{
  "n_layer": 15,
  "d_model": 256,
  "d_mlp": 1024,
  "vocab_size": 8192,
  "rope_base": 10000.0,
  "final_lr_fraction": 0.0
}
MLP neurons of a small language model. Each row is named by its layer, matrix (up: input weights; down: output weights) and neuron, and shows model dimensions 16-143. Each number is 128 + 32 x the weight over its row's rms, rounded and kept within 0 to 255. Numbers have three digits each.
After each neuron's rows, "fires in" lists the words (lower case) most often at its 100 highest values on Wikipedia text that the model never trained on.

L9.up376:094111138160104159135150109070163098102116084144166140150129149130165097165138154182127130128125077144150132111123145041162122112127114135117097132147132101138160129147149163099073152144114144078128102125093203109144178086094102161092085086077114147200143134101124132128149085136193104106108161110120165074165167128061163152128158130125141168097133098110089144107144186132116105229090
L9.down376:155137134118089122076149139123130068169100091116091135068165164164088183116097133116186161140123111099106149118108170103112134211108145083077111131200141157150068103151108059176163112141093129180049120113120060192099141165087125088147174143108164150144108160149073124153110123187135076128133154089096138119135152097147128115157123116188114160134058102108084106153234182079150108134107
fires in: "to", "with", "would", "for"

L5.up558:154173187139110105088139119066108143128160090144041105142124188103150082087061080074119120119141121128154074085129129117077098088117106094108078169099128098144072129108159140199095125071155130111139125181048102184133124090176118158173155137107151085131151178096132157091141178108110139133129106126117072152158116155161189058089111137097107094145108163146094107070130107131123121113136
L5.down558:145128132078178118150119121091164103127162129147129108175107094123108114137097140113071123134123111120186085089069113136115127112114141065176123133129118137137123174107071110137159132145154150176126115080075161119045164106160149115114191107115099192144101040109127150032085125127102124124131108153170124134174105150102145090136075108149050150143205122148079119106161138162180104105097
fires in: "m", "one", "each", "every", "everybody"

L10.up935:100100111151100164160126136135090110140156091126134088100091111132167115087140112153121115139083129109170156123133110101097114130080061131131146122115109082126128153109206148102172125133120129103131115172090145120122145123094114133108083063148077116188144113152137117172168111150150161212083166184146100104104174112064130172145143145122131123128113126171145125108101112120108120111140
L10.down935:129129052142107117129099111133202114107114150128097156174147155134117124168138062130142119128157113136169132160178106104160117121171138140063185086150145200164145151124154160091118148150209125098156093141117123130116101126170110106152126090146082105139110083125165066149118121117129076067063123101148115126136141112111116164181110125149127166132125085119112133130162131144178102111140
fires in: "s", "from", "its", "at", "the", "in"

L6.up944:040083118135112119112153096084126082128106161081102146143128177093124178128193094118162136188095141094140138147057051143125187146093140147184101082126106095124112129095163145179154155115147108178118137135148117138160093151112105080150139138145114127126153077156116245133162172165157109059132126120060109113077115083183088122129163112162120167136158093073069145089099172119099095146081
L6.down944:067162071146148088148161101190065131097162119157096146180096111174156162095167135136185135178128166083102196122116157160145096150084122115148170125131118098070167067132130110105070145079100132108170126087101126161097181144111107159125098110145111145090153142162125124124134159119141115084105117092068125130184129146158147137158140136182075158084131137146139135122156162185183165099175
fires in: "on", "for"

L2.up94:068138192098131165160097072124109168151123141104147116125112124151113121112145175084111145036134117145098158167184059108139124140116188145092071160148097140131110112104138154155103106179164126174067104144099108102166183154141185128145156105141152130124106136146131144136128147086060099161094155176128115164078082091199183140089127144141069099085103150102174126057101048122108134170113
L2.down94:107076129152124118167103075117130196110212184111177112116103123107075156162118136160080152168139161168125139150078090178091208118130120122083131103127083142033138155125143123121110091178158114138167129125113157111100124169136118141112105111128151130142145109107157084055126160091104133151140094103120132088154167131149159131130147119138099089102113148033128139096148129109152132134095
fires in: "this"

L4.up99:066101171157141131078138116091136145162113160119075089115205146094176137083130178100129157131121101153148167110104122092100147074101115151117090092070115130108119127129136112117101084149095117112187079187163128089136113081114127135174158139074065132135143160135173101121162118104087074173122104161160142186123098164208116098109168111145100167130139134116108146126113181117116173091137
L4.down99:153084188147127133179112139156102192088139152168082080114173146120144233031215122110071081136158088164170126112116074142161116122103139158099115106121090145127192150122088110140144139156076129118131134111117121149091166079120076122161110150142123135186104101187180116102151137109096145111181176110157162170127058138135177133158168135182076133129183109101145179125161171143094120148140
fires in: "her", "this", "his", "that", "their", "same"

L4.up274:144147098070118105065116090111134058169105180186140177100129187125157113164142156089180128194124117133157103153120110113097097108115121105135139125108114152117110129152119111091114136075104127110126109132106127157206131088134139086082073177204152174175162111154089119100130138103131156106095177117078042105180074094130145126188119173121187150140144141107070090135132114086123146143171
L4.down274:113145115155161179122162114179179095180096077100061163160151061120144144110164174104149106179136110159115183126149146175087144133151160138125162114146187097083091100160163104103112231127187125120155110114108096183151122118187172168142154155149124078205107136137140176125153107108175108129118131098149103127188156089137082119109104134170131122183194130108145148094148119135137161102147
fires in: "to", "in", "of", "with", "for"

L9.up387:108114171120215163109125147089129128112118157157116134145128122105108110180184178078106056195114107130138089092136151163178144064111143109099095131111143126099090158156160092142151172055174128137112157109107130146196167091117149174102086142187140077146105132126153155093100184106158141183179137121109070095073122090160069124131126132109144143088150161126152075113142149102129137136152
L9.down387:114180172168189145159131078064180181170132087164090155119177109123159096148042183191127152102056204113135166142158147128098075125142138148159115122132195152104136127168159119110100128096180142103008128127130148145115090133077168162140155134077120075110096107189075130187153125131116077116088143117124128157113160120112094105105118108190139092134096125132130106135081157123150132111127
fires in: "in"

L12.up788:144069134138143107085124082104178080147134077169097120106119148143105152111098076153250130129079144105134189141091155072146151190168117181127124122069121091154136118120117118177084135140109126066109131115091144133077153197081149061137118140110119100119153148101156109140096109141143174090059135166165094132082142105133084169165121080140145091166138175124106102149122120200121104137170
L12.down788:121109151157078107122118163152135085110099084080143151195027131103116118121121074140183096127126077160152108129122178089152093179163140136135165116105144131121143180158172090188145110107086102130135136096146126162120136172134095116141104152070130108091163170109140112201088099200131075091135179079141159070130167163076137177107104139150116131167150111193171117123163142140114173159128
fires in: "the", "his", "early", "s", "this"

L9.up856:108163137148089097125071116092123165095111077126108163071141173160138135126136089147121080128147148113190153139134116122110135111161124169141161101072120112160066168129170103184129146141089166135122104138111123169108103147083116140120140093202102099209138108068073132112126199141185130187127151128149159103086131140123115107151150138119121155149153113134158141072177149203108110157175
L9.down856:095131108101055103182116098154092141114179167161132120193178172139154169145172141087121138122144113104059109150094169137091188103150130125125166091125122109101167170104098164109108189113165156156152128111116120128081122041093164152188141197096101146124130132122129085089130092134142179139145102071149185144125098124151136193129116153123078145177089092107068165157213152142082082133152
fires in: "the", "s", "of", "its"

L9.up904:055092167119114149077154149140129144124093139110178132090118162157086148136103095150120111157158052148167048122159104085183103176099156084189132110139115142148102130181117120135141116113117167148161126073112152180158150167175123109146096159083120135159116122161107113103158119108126109174169134144109100143176140137061059167106151185113092129190117141202084128162111133081115081145120
L9.down904:098130153133157108150102070089138090196148204167098131153120108110106184106062134161086105106093151134158102125096109103155048157106105072151091081162095125125169129165121145172126126137110143135087118165116140132111102101113139151169097158112131121101150100160144082153150091121120076113103156071115137115091198111194095167094136087117146111145089096130122141174255114154144134162147
fires in: "of", "to", "with", "at", "from", "by"

L2.up412:150149106122097130132118152136133121097111154097142119123152123144123101101098105134077073149098173125126112129129178188142164102158120153094146129122168121113156161143130137223077113158096122071119116129077072148146140112139085100139126169138189116133183163125122093102159170104137097150087084202117092106141084218139079141156124117091142123143100102163142112098118094169140139079130
L2.down412:104141163148143100186143120116114163089094109128160142114118149209106160143122152163051151096165180132178107140212144097168109162127091087143144150167123105123128102127149086125112122133102094135076152118139100129098133149075129159076134153124147138160165136140101136127148122035116125160104145168120128131112065143092180125072112184172179119162121121124060077097150129115181128138185
fires in: "in", "of", "during", "made", "gargano"

L10.up918:137160188150167133128153093106146087114052137133100128123146131167143166108131112115153145100171146115091164136169146172075138168118150093124163141111128112117125140142136137092158121150135188099111107211178209157126123149151100125214116124150102107159100148068086148121135141144126090113145085145115152153099146115199119124127109094097108126138116110097123122099142119134148106103126
L10.down918:128065093068185109139151177140149171179169094120138088146135127105109142110116127102114113121114113157139140080129078124132103110107056149134124125178123086110098108117112158101103104148178148113091088125194166108144190050109136129174149106086115118116123107114130098103135138120110142142109162113132157173136087143171101098091154159141197115105116106152098146153225130101170129123094
fires in: "the"

L4.up605:105180083079160146153123164131098150134108133072079093075136087118172115127093101133113122097115113095133045103129141150136132159153143135103170043109078187176147112108146153199148103064102123106121111121105151108120137133122165107147117102067094166123178172100135157132179121131104168169128106071168041144155164140131172121113170129086131157049169148157149100116155096158123136149140
L4.down605:118171090105201132154074136138111134139129159147129106226131122152089153140096153047122107168146105172169152121117143116158151155113102112158121182137083151115111131147072122186090143161157154145096172174143081129098124148150109137135152072119081154179153073094121157133113109178063197165116111072131065154155133101161161202157141162196091139105124098172130139183140056118083131148120
fires in: "years", "season", "round", "career", "time"

L10.up1000:036156115143111212165140140148131134096108116150146156156085104110081098176125169155151108145154166093128118053098148145136147127138152109113076084182102173163134153146132218106133106086123164116133099116118167103106150142166102123114090135143167133139165131103146093156136150145139046118162147166125097095106130107121123153149148109127104096095213064129069123220127179140098124149120
L10.down1000:153125117117132073082108106214125131135121110182130164094108168137121099092065175106097099126098108117117131146104146148153097104165091207076154172079075084098117180155105146135118097174114110196091176096137086146063088117127067110148161108125112089149165093176114093124157103179098118152070099184133164084117120071116141145120158075187088074153124145153110119175140119170118102186115
fires in: "were", "are", "would", "to"

L10.up651:127056135172124217102149074183118093140168170103168151163113131140128154184156137161128131178086150106154090111187163153099078126079111100164104130140141201102145132149099141073126090182129143114171108138174118159138084199161140194132079113114158124127141097141140081096118165104114158120116114145125072164103174050137115112130091077124154095056158144116069144155112156117145077117144
L10.down651:147117155175092108139139145164106094092099143084127145144053151145091076099122170087080035109118126110134138133103093108090075168166114119186159153119130165128124110114135123084121095152201141137142155119141117175096165174130077120194106097187115102112117105105117107110120161081150166144151151167120186196120124141149116143141157155150148106167122102127052125161210107169166136114150
fires in: "in", "of", "for", "at", "on", "published"

L4.up636:066112093163128159150116112142118100202135074125124074101167181172099109144164205164070067101178106113104104154149120193130098137131100127108129136176158147130118170096155123213176124133087195137164202123136134139118160116132110161156133123110174133191068119175087161166130153120140165136141124148119137112118119123089107105115110112100143152152142174154107153142151125100053129163144
L4.down636:130169135117138115116128101160166134150196136127118111176155188133133137125095202197145139106171136152090122134149110081147123124142069081141205146109154081102163168123128102133158119145097178202084135104147128101125077113152118130073199091131165163097126150097188084092140092124054101128184131134066143087088147177098098168147104086105162141066143133164123148164164095106182125125079
fires in: "to", "of", "from", "for", "or"

L6.up622:110088220157165116164120113133137103120105124138131145129077135180111119160119110106131147163132102188114125160153126160108124135098117157105178181155149140072095167085161158096077108134173117147168125136110089173085149157119141093151143118155141130154141117138140137109112138102144149108098188103170155162089089071152171149084124134056161151102093150110111231095138156110091055103089
L6.down622:129092116116100131158102155108091122100158192093164132188104119094138161154177110079108157103126145132080212111097148112124091089108095082098130079152149083115139113092089146074068099166180163135088090102101110113148146164173082131106153144088123116163147082098150130112128115122169154171156141117093138118160175165117089116136085099165142125122124092102146102128255157161180157150138
fires in: "this", "it", "the", "its", "s", "which"

L6.up407:128124110175120094105088102135082133166157212160157213132125127120145128206145109144087123149135150089079075103169187172181137095047117168140121132152152204082150161129092142060089122109098145133203131112113094193158109139078122171149133087150123167151178168164150129145118156137144091082122143071117107124108170108112135117166161097095093183081133126120086102192134205127076121163159
L6.down407:144097118179115101130141133171113112175097150099128129127153106168109132094151107103152104123120138200090119157093171095125135070118090095165093101115134175148119109130130100138097168100110115170141166134099148127188116126113138114105155136168185083131155174137185176092151132160106040075098103156177076184133205118114117149130120124138080128162148126136107136129191161179171154130102
fires in: "for", "to", "of", "with", "like"

L12.up671:149096112077111089086112083146120148147143123152122073135110200145078131099098072088142114126110104098109058099173180068142183126100126095096101175127131063148111139131204167104177152115072148123122170109141127115174129113161161123170105157141095117105176127173146123157122079125153082165099162158128122113135138134106137142141098130114151122135170171134126123060122189160134123138126
L12.down671:121077126152143115118184160148052227122155147141168143175114161098126142146148116113102110117126084104098116174140119136160084106141134152074125133127137059150080188141165115067156178091154138110148140092182066115160128040096150148156125087158182163114081138143198140127111166118139089115146112089162117139133111150168149110098111109149122127106176076144116157165243113124162153168113
fires in: "did", "do", "would", "to", "could", "was"

L9.up958:145151125101155163092176119186180150132079143138122139150148136127091125176106100134093097109122140115114120176101111149140103152195127135136121190184130132146108116131188153115132169107133128126143113122127144158165122108136147127135092124140184102114086106158171127113100141138122196086124143100175111117102135087167108143117143139123145132150120172120106104108149149101182085138114
L9.down958:113145125164074157134124156082107168149111078114232145144132057081151111101113086137098105129134154170084108154126135142121076138094148104096125133157057187067126100141147100093104103109099142141081128189152133172165148123134083066121113091112127142073142147100110115127146145090173128123061151102120100170095113074152144122144109148114107065158128141172145100161179131122140081145170
fires in: "in", "to", "of", "for"

L9.up689:171186135085120140161137114118169137101125123157122116125144149047108112120124126102131157171192061064117100131136141147171116136116079105085157166118157148117119116136124066120146130155163189125092137187115174126116123131126156164149084136179140098123144151116148188163157180130126096089128164154117104150161100163147133133136155077133129131128138070178117154061187136086165155088131
L9.down689:117097107092139088120103119118125093119125124156151131142093092120101130086150135178142145089099126137118134152138104108091122137184058126104183127148077133084130092145120198096128128153163089103088158121135113118063132143160146203155138104111140110075146085096128143127187104181090168165091181126106151134117134189081136186157156091137049132118104062124151143196208129184136116092120
fires in: "the"

L4.up551:086114139132088182098138098165093125134120146134144085121182143116145103072118149126141130137158107154133101092173118175165135200133128193067144175137153122123092144121132132121092182134106152109136038151086119113124114153151103113178189119123185154140157145147105101140132095136105149126171077126145093151126166103218115146070140156105095105138084136096122148165140080083126078182122
L4.down551:070072142138170140176108120117123104091097137142212094152104086139148145114147117099081155104103141194051121124150148115116152087172128156070116122127079091091173059150153083133153111172113150097135129165156130103096142125110143128097063128145146125096136171145145084030097100127086128091125052148110109097124129149141069134108086090132105153136128115106118140061190130092166165134126
fires in: "this", "that", "and", "which", "also"

L6.up531:142114146122110100086140112121126157128180150121131133188086138124090145152111111154158152180082131108117103189078181190112102143130154184157125109102087129056105159106188138138151185142160110165155090116129122149137062132112147149179084133119077152126164119123148101135110189161172104098166145080155080139087164136123130128102081107089209138131170099077124117129154057122155111144109
L6.down531:137107192152130110104177144144164123155114090154189118109130097130114106175112136124122154091150117087114094173106114126101086131076124094135143112101085134149146105083113193120180094135110131166103121092085128109087100175111116227099116128090234103129160123121121133127113136184119124130166124116133136125098079106165168108098120092070200134128179121181167089174146125126099128079122
fires in: "some", "most", "world", "members", "much"

L8.up389:141114112123076137137091114141163174140168122157175066125113110111118080104072088088141108049176091121094121117162115130130177116121083114117109179136101146134097184156152111132101146099084200143102148131130099118075144116148188146111101139039141177140148129118189123158172139112114119064076096171122143093131157184132123113101116094073088100148144111132133111117162117144145164133119
L8.down389:119161130137169119124130127057156124164106065174133122121141104139061139168132167162108158156197119068091142147169175168106139143132129151199201089081118155065145194137147070135110189129152156136078143150170084159080117156163166155091096161068154126112149153168142140099162120142145113105115100138093128129079075090118136151084141199165121125133120114109138120152174090169121176076109
fires in: "to", "the", "first", "next", "of", "than"

L8.up306:090130162174142161143124150180119108131132121130132165089193208091145119147203156084118134128149094176133170121187139129117082093108125130116114107084083119134123126150166119116183100168125113128162135123121128124139098142129123162112086107183122094124144148093098177133158127128164197125139128107175200167102138051114126105146156121120169174102128141066154162087147136110178116117079
L8.down306:141130184146158159156173095113120200130123092118154080129135102107112168143104099177129114138109163119096215095114172138102117130173067095140144117098075079126161142072116156139092108104148133115114092100082127134122149116130085159161123121094125179125077117086171128147099136099146114112132143124129143127138116170151123159161138158130141058101149126114142151153255145147101137176069
fires in: "the", "s", "and", "of"

L2.up470:109092088143097126172055175197110105156141076107129157158135152141109125160120106138058108101151154055114127153190099130157105143093134207181143135105168140068157175106114118171133116142167115140171166174136122161117101150121099144120170109118150106095105095116163151145155166184113176225147163134088139166155166146136103116050168110137127147154145144145159091121104085056125092178089
L2.down470:121116153098117208198145162151142114132106116142077147158161127077129123120137158157083165145081152120122104122128109087116069130132083059152115138138097110108147112143105085091146096165142150126153159094092145152144115164128167161129110180094132083115128112161047063095076141098113153134121168173107137088075092122129087167196104096124155030183157126126118163146205144130121055093143
fires in: "to", "during", "like", "from", "as"

L2.up176:124109133149138151159158172145155110107120115077120118095141128147101124071139154117150183138142122100120106168156113096114137132131092123184157155093092130163096096149079083111125101154103132136097072135123060041152156105092151065205120131162096112151156153095189139136152120094133176148105151169146129172120095112121128149115150153137100100093093115109126096099048134140160139131096
L2.down176:146113131123140118140155128132105121166134157157136096152089156129086148096117103108112118108147152096155162136146081146110162150107103161177123124155052103103128159120122136095120104152175153152196160188107075122118149135093165114132144120185123159176130095090143117197147119115123193121167174126130184104157160138189117161093120167141161098157158108120146179121172112210110093121153
fires in: "same", "its", "their", "next", "whose", "very"

L8.up636:075102086147103122099189075099061085130123162111113137148085146162106141099176101121155135192169133087112101158154088191105037136116178130154095127117129108090105150119113124086137130130097123158131094135137042148163123150119059115102099151141194069171170157117098135160062169172157104126107106079143120116135135100112148075186161150116167119145121093084093130111106149147143131093105
L8.down636:155099095143087125167132059097116136120134128086124134121111144124185180075135084133144065100157169099085141104147101141148106174185133078139171146092059193152102143119119115096155170112108097073144089085162117118083134203048163155082130095131172094069170096134114095116079129145183137115119089134152132081048156138073165137191072084154122068185139129155110117104157142197174109106126
fires in: "of", "national", "for", "on", "state", "international"

L12.up638:107184194153178155097128134161165199106103151127148151119140116116083081153130093096103090191100099146186146186146115194122209153130104099118165095084171114096102116209149111161116163182177121171127106117083131165136109172149178128040137145128161160132082148132117129123140124093200100110101176097159132132109114104161108146137099103135178103123086092143153144072201108175171131145131
L12.down638:138166113123073128160143082063104141173120148130147121158122163088115116159164141147119092131159134149106169115143139133099172102114129071132125123222158149150140150100130154163171117125115140106144182118162096173130167094120149128131115157186140189153144136069126120132192134113114096119120194121114158148163127073156129134150105149159057118144118134130127121182255182140135114091078
fires in: "the"

L12.up921:114123093154146074124142131173135130178086072160187134126090128168109108130155145099149179124132093117183133158148167107106084134088113144099180154181107161185140164161136132147168154135104154121109131135134121054070175161104131122112052140174147160172158164123124130139138109130178177167111184118161117138151123108156134151148154069166127144120151066130161152082145117159121187115122
L12.down921:151155129107143133143113072162112138118117129109084108135148128161172144067073142091132062160108147185145134071089120155127147109097153150107166106097163080086110126096194149119111139114160140131114117097104151102121140200125102128068121135174082110190158130104124109158077126118176134091158193151137142106150151113151145104148167139156107091177150117137146153155252117044139133100145
fires in: "the", "s", "its"

L8.up1003:145070135118109166115118118114112142154141116138137116155120178135107127130082089099126064121162099123130099116084167115168141129106112155136169148126118080169141110116184125126071085101118127119130114114135075152118149135120166162056106155131165068177147146125139120110090182071151144067162119089090095127112127071094075082096113133121137126160129166158109110134137157199104171093106
L8.down1003:159081120129151169151144133157093152134080134115153109153068150147151122110156179098100157068067109117119123148117134130094126147114124145143126101176121113137094158147077183120105122147159102194165119093096074255099152135071117149116123159211131128101114109099139165101069175134148136116149103097142161118152096174171104148189119099144115153129135094114124067130149199160128153165062
fires in: "his", "he", "s", "der", "of"

L9.up104:104081126175082173084166113202139110099127093131057065096099128136144166147126111079132114155156056124121174108131098080113129136152134123167120135095070101161106111136138115135114123088157124169178173148108105146208198150124102114120113073049122138098157130129158122108132130060151181178147126175129155148127159135065115169129160101091171129123110146123141163079120246110142132050143
L9.down104:156119169134126105116120126120126093112100139089127129129123116134176121198163163115103082114121162132146100108095095111108132176150116151177106094088151121112113139113116123116093121114106087106099159110199164100121148162054117032155139166062095143083100148134164169084085142120146124107134128137082182120043135123110061121099152115132182129154110135151106168121127167092136195158101
fires in: "of", "her", "how", "where"

L6.up457:124129166142126138142069079102186131126135140097083099154065102111135160149112123151111108116145155081137073161113183206132160149135087138181174137058110139139067112195110087182133081152142121151161078110128096185086075155119140142136133164123112137106149097060140132133133131111142081152119121154121125078112099118120084144169132121069196146145070130087118091114136182140123117084169
L6.down457:119131106146131089122102080123184201051131109145166100169129115158173092125167159152133112091194176182093181146098100067159149068152101140121174095133106121100141152139079134080143162154155090102155091158123137097120090142119103142162171107114101107109097178151146137137111140140119076126190104125139098063096206130103194164112147084151143133069125089074157137116171105173140158105183
fires in: "of", "during", "much", "some"

L12.up935:170195152149146088065124112135142135107086157146156073099103184109122135146106119117116119110091096112191161136127123072115109104166118154161159204094113156154137152181147104137121128155096159151126121200162054163157113179126122148148111087179157117118078136132133111102140161121150073143162227099145169151075094141163124136093125116088100159057154132118111070090164140167146122140143
L12.down935:116113092111136134102108120134081103141176124141096157108078097111126130144166065102100123146140137117106173108131127179114132121100133112103158109140127105120165130149122142128138150150150136066105141114111110140107119103113147105163089107132115135100140144091140150161138126137131164089101179128134133154165166139125119143121158127110109138138119038150120143165255129135088144141111
fires in: "the", "a"

L10.up739:126121116133067127151162143172107163123112097144133089150100129107165182113147118129099121128103136062123093132083195086098121137124164213139152103078160108190136134130167098097175129104087121133153155186122120107086131167122116120170127083155146143206096130065089118127121136128222134146194173160169067133120214067087088149103110097126157122112167055129158126055163126195103140082074
L10.down739:208147158106113169130089082137113118145143090148105051105151147124148173116099079119119141186120153149063156100150152039093149090137101092103169132093115120077145062149084145115083116131170174144161155069123092108137125150092166138127139144107094108134132141145104101153068107132110150158093145078098143150160130122150162220131158192156149148148131133104107160102202117066112112159094
fires in: "the", "its", "s", "her", "his", "their"

L5.up781:108147160115150092047126115111133114122148087127127148133130146101110102117077126255140117123132094106178108107107102132129112131117117152119136163100133178108135176101157094195096158105173144234106178120116125120116115133137195135196109104115165078120095149123142092097121124099147202147105166130064148089142122074217191102130120099127120079148181137096130133077110152130151089203103
L5.down781:105143149175127166107100155117133117088137126064110058125113080128131170138141150174108116153108144114096143087156124098060094137098134084158179116143173160080058131101107177113149096118091129106086096177079080086076188136109157105126058140124148123089139123192165121040198078136186130105116086159174129151157156109093137156142110110138141077178149141090147112151126113117154160100149
fires in: "in", "to", "over", "throughout"

L10.up404:135107118128137140130138086113128149131164179123199174157116125110107098206172132112101139132130178137151143146107146141155052161158160198164101136095132115123184138126116068111060117080134139125153163116199128178158160120113160076128181144163106103131146131115120175121132167155155141107188193137175154176149107172162080146152154134126158133100145175114123091129112136177121130157144
L10.down404:108163184098131086127128116160106124136103122152097141146195125112164113128186169184126148154079124119128135168216094144141145124217120099109083078148094143091135131159164093089136141130105142110098112122114150177107095120109093161069175145114146101112126118184103099185130124140083154148107084133091144145134046079166105103123098138199162095180164134106108094080184161158133100082123
fires in: "in", "on", "from"

L6.up793:087167145081144103103143133182133167172151225100122103103160158095158093171202115135137125110123147083142137184188125184176098141146139117139115102100077182126144173108137125128146133112181173098092117164157057134147084097160137159079131195181148177068111099108092102089157148118131168123129122113159125104147157160114081129130064092195179162151180153110147144202124200138088138144174
L6.down793:119132128146098088183092086165131119093122184195107142151099115116118117118167179144107086171124116083143122125135141087134157111165115115109107144099048104115131131192061155109082122136055123141123110140147128188052137113128128220133142143132099097161095102163150160130101083131111130163138147139119202124135121147104130109165080154194144127155116138156082185103110121178177199169114
fires in: "in", "on"

L8.up863:103104127120090174099121092142172160138176136124113160124132149148107112103159145097142128105125073074102083157105161118096091122131099183213101108129143100123143159116197098141147088139165150168142152129118120176146124197101120099176162170139098109147124074151146147121150179088137138115202150135120092098139130138121100126133196115156120157111107143142145151097103117111119054082125
L8.down863:072122130120142118120091102078139146163169167144129099176190115071183102158148077165128120117163149161127150151149086111180072126117123079118161066111075116148198103172150105148133181175150152100078125099107147121136117132129115153150162131125156146149110064134108080136147128147104113101106114123075147146068149151124109131104139130186123145169111147124092140139239150108116165134200
fires in: "under", "to", "of", "during", "from"

L8.up24:134158151179174164098074123167143122130140104160099087089124153079108110104122141096127108123092173071188111112146126082124068136105135140152171137131086157125113158102186162142161121182111139096124198145113151207133167094065093131181132079119093108136162159175136164148125104157143111141126172085149166181110126142108100142111102130111123126086181123110141080059077123155111092136182
L8.down24:055211109080122077119193106144114123117137147204148083157111113110200133153144128116087077088143178144121178092155122122119088071142119139123078140164099126113113131159132128123153101155154152160127142096118145154145137156162204152120112121119155133097112144101120152184122083117129108181099122105103126110165128112159132101134112124067097133118131099150107099137203168077140126129070
fires in: "is", "was", "would", "are"

L9.up575:041153134162160126147133161069077121094091145154064085191103116098098085116126079127153134115122093118131128225160131107149123134122090114138143116067117187164060086118119127151166142077071095161121128133111084127224160123109095135089068081138080178070133089111119180131143071111135105156083112104134140101136172098104131146097115104082086173145089119124135093136118107095171089145129
L9.down575:094212072159167152088141122105133097165102103077060190182132119125091144119087125099104125095134105115175094204118179142117108203113167094146083110131096147155174132148149133130160106119109101118145167072177111110122089093063116164139148133189127096109141163111113141138186140103114173153123187097128125153116151102127192195137159142096106097143066116155175187101202146127157157117093
fires in: "as", "a", "time", "year", "more", "season"

L9.up711:133088066146052193176113083135160153122169127066181118131101123159141197119097124125147123103159116155180048133164088129174098130129104141157152133127095137083094104091211144088155130032103134101107173118113167127195136081100126137079147132088126129180058173108096112097133157099134107155162117126097191138095180089124129162161157125100122134126127138133101139132123140080083097149123
L9.down711:141120125158125132124118163132134122118162099157093149126189138087099137166161067117050122124152191079167118128114099183139118148141155094096107085122154091143128123114141114165174106180048110064133100102104128134082120141154149143102173098159134124097147096096130074150181138181078192117108051144096137139060057108122212149202106151090158112068153104088159132142185110139153079148097
fires in: "of", "time", "such", "from", "follows", "later"

L12.up797:172121158088193123106147152123104071073114134146136108070121132072147061115170102109100157175113122133150139123097109174137083133142084098123144116097072091119120158198157167179112140187115136130083071178102105080130170190066115124103059141110118134124137178074140122140146159072068192099100112163153100135121124207116088175121141106115086123133210142124174124090107158149088157109115
L12.down797:151162096151167097149137137188119127121146096058140126160121159140065095151175159115125092096102149142091153143087066070142131117118137157117126132125105100150163110118172126102106132162149086115139103160089083115087187079143141170094138110127137146105176122123114117174165087114110099179125148112116122178102155150111173093097171146121169137113200114149110105153255157118127099114125
fires in: "his", "s", "her", "a"

L12.up755:106100086174107144092139109096163136113091122134070209140136156133190110136188126103133131165186095122133091112112172102130111133101169112185109142120194081087124144140148163140130087138111160093108091140109138148135081120163061100160136146164109104122204080108102152158138193118122150129194146111127121147139168087151126162150156160142113126171142150089121160138115142108103143168171
L12.down755:120151089097085142156119090128113156103132114133160110142145116138186128117130192071132111146152166162141093097159119116059104121136087104124132089128157202133175141160130109070135086139141159099164092126136140133091097124152138151146137162147135175092096094187185122096162122182127102128091153152129173127119111104145097148131131134194100059125126156129130163119184151167104167144159
fires in: "of", "by", "with", "to", "under", "for"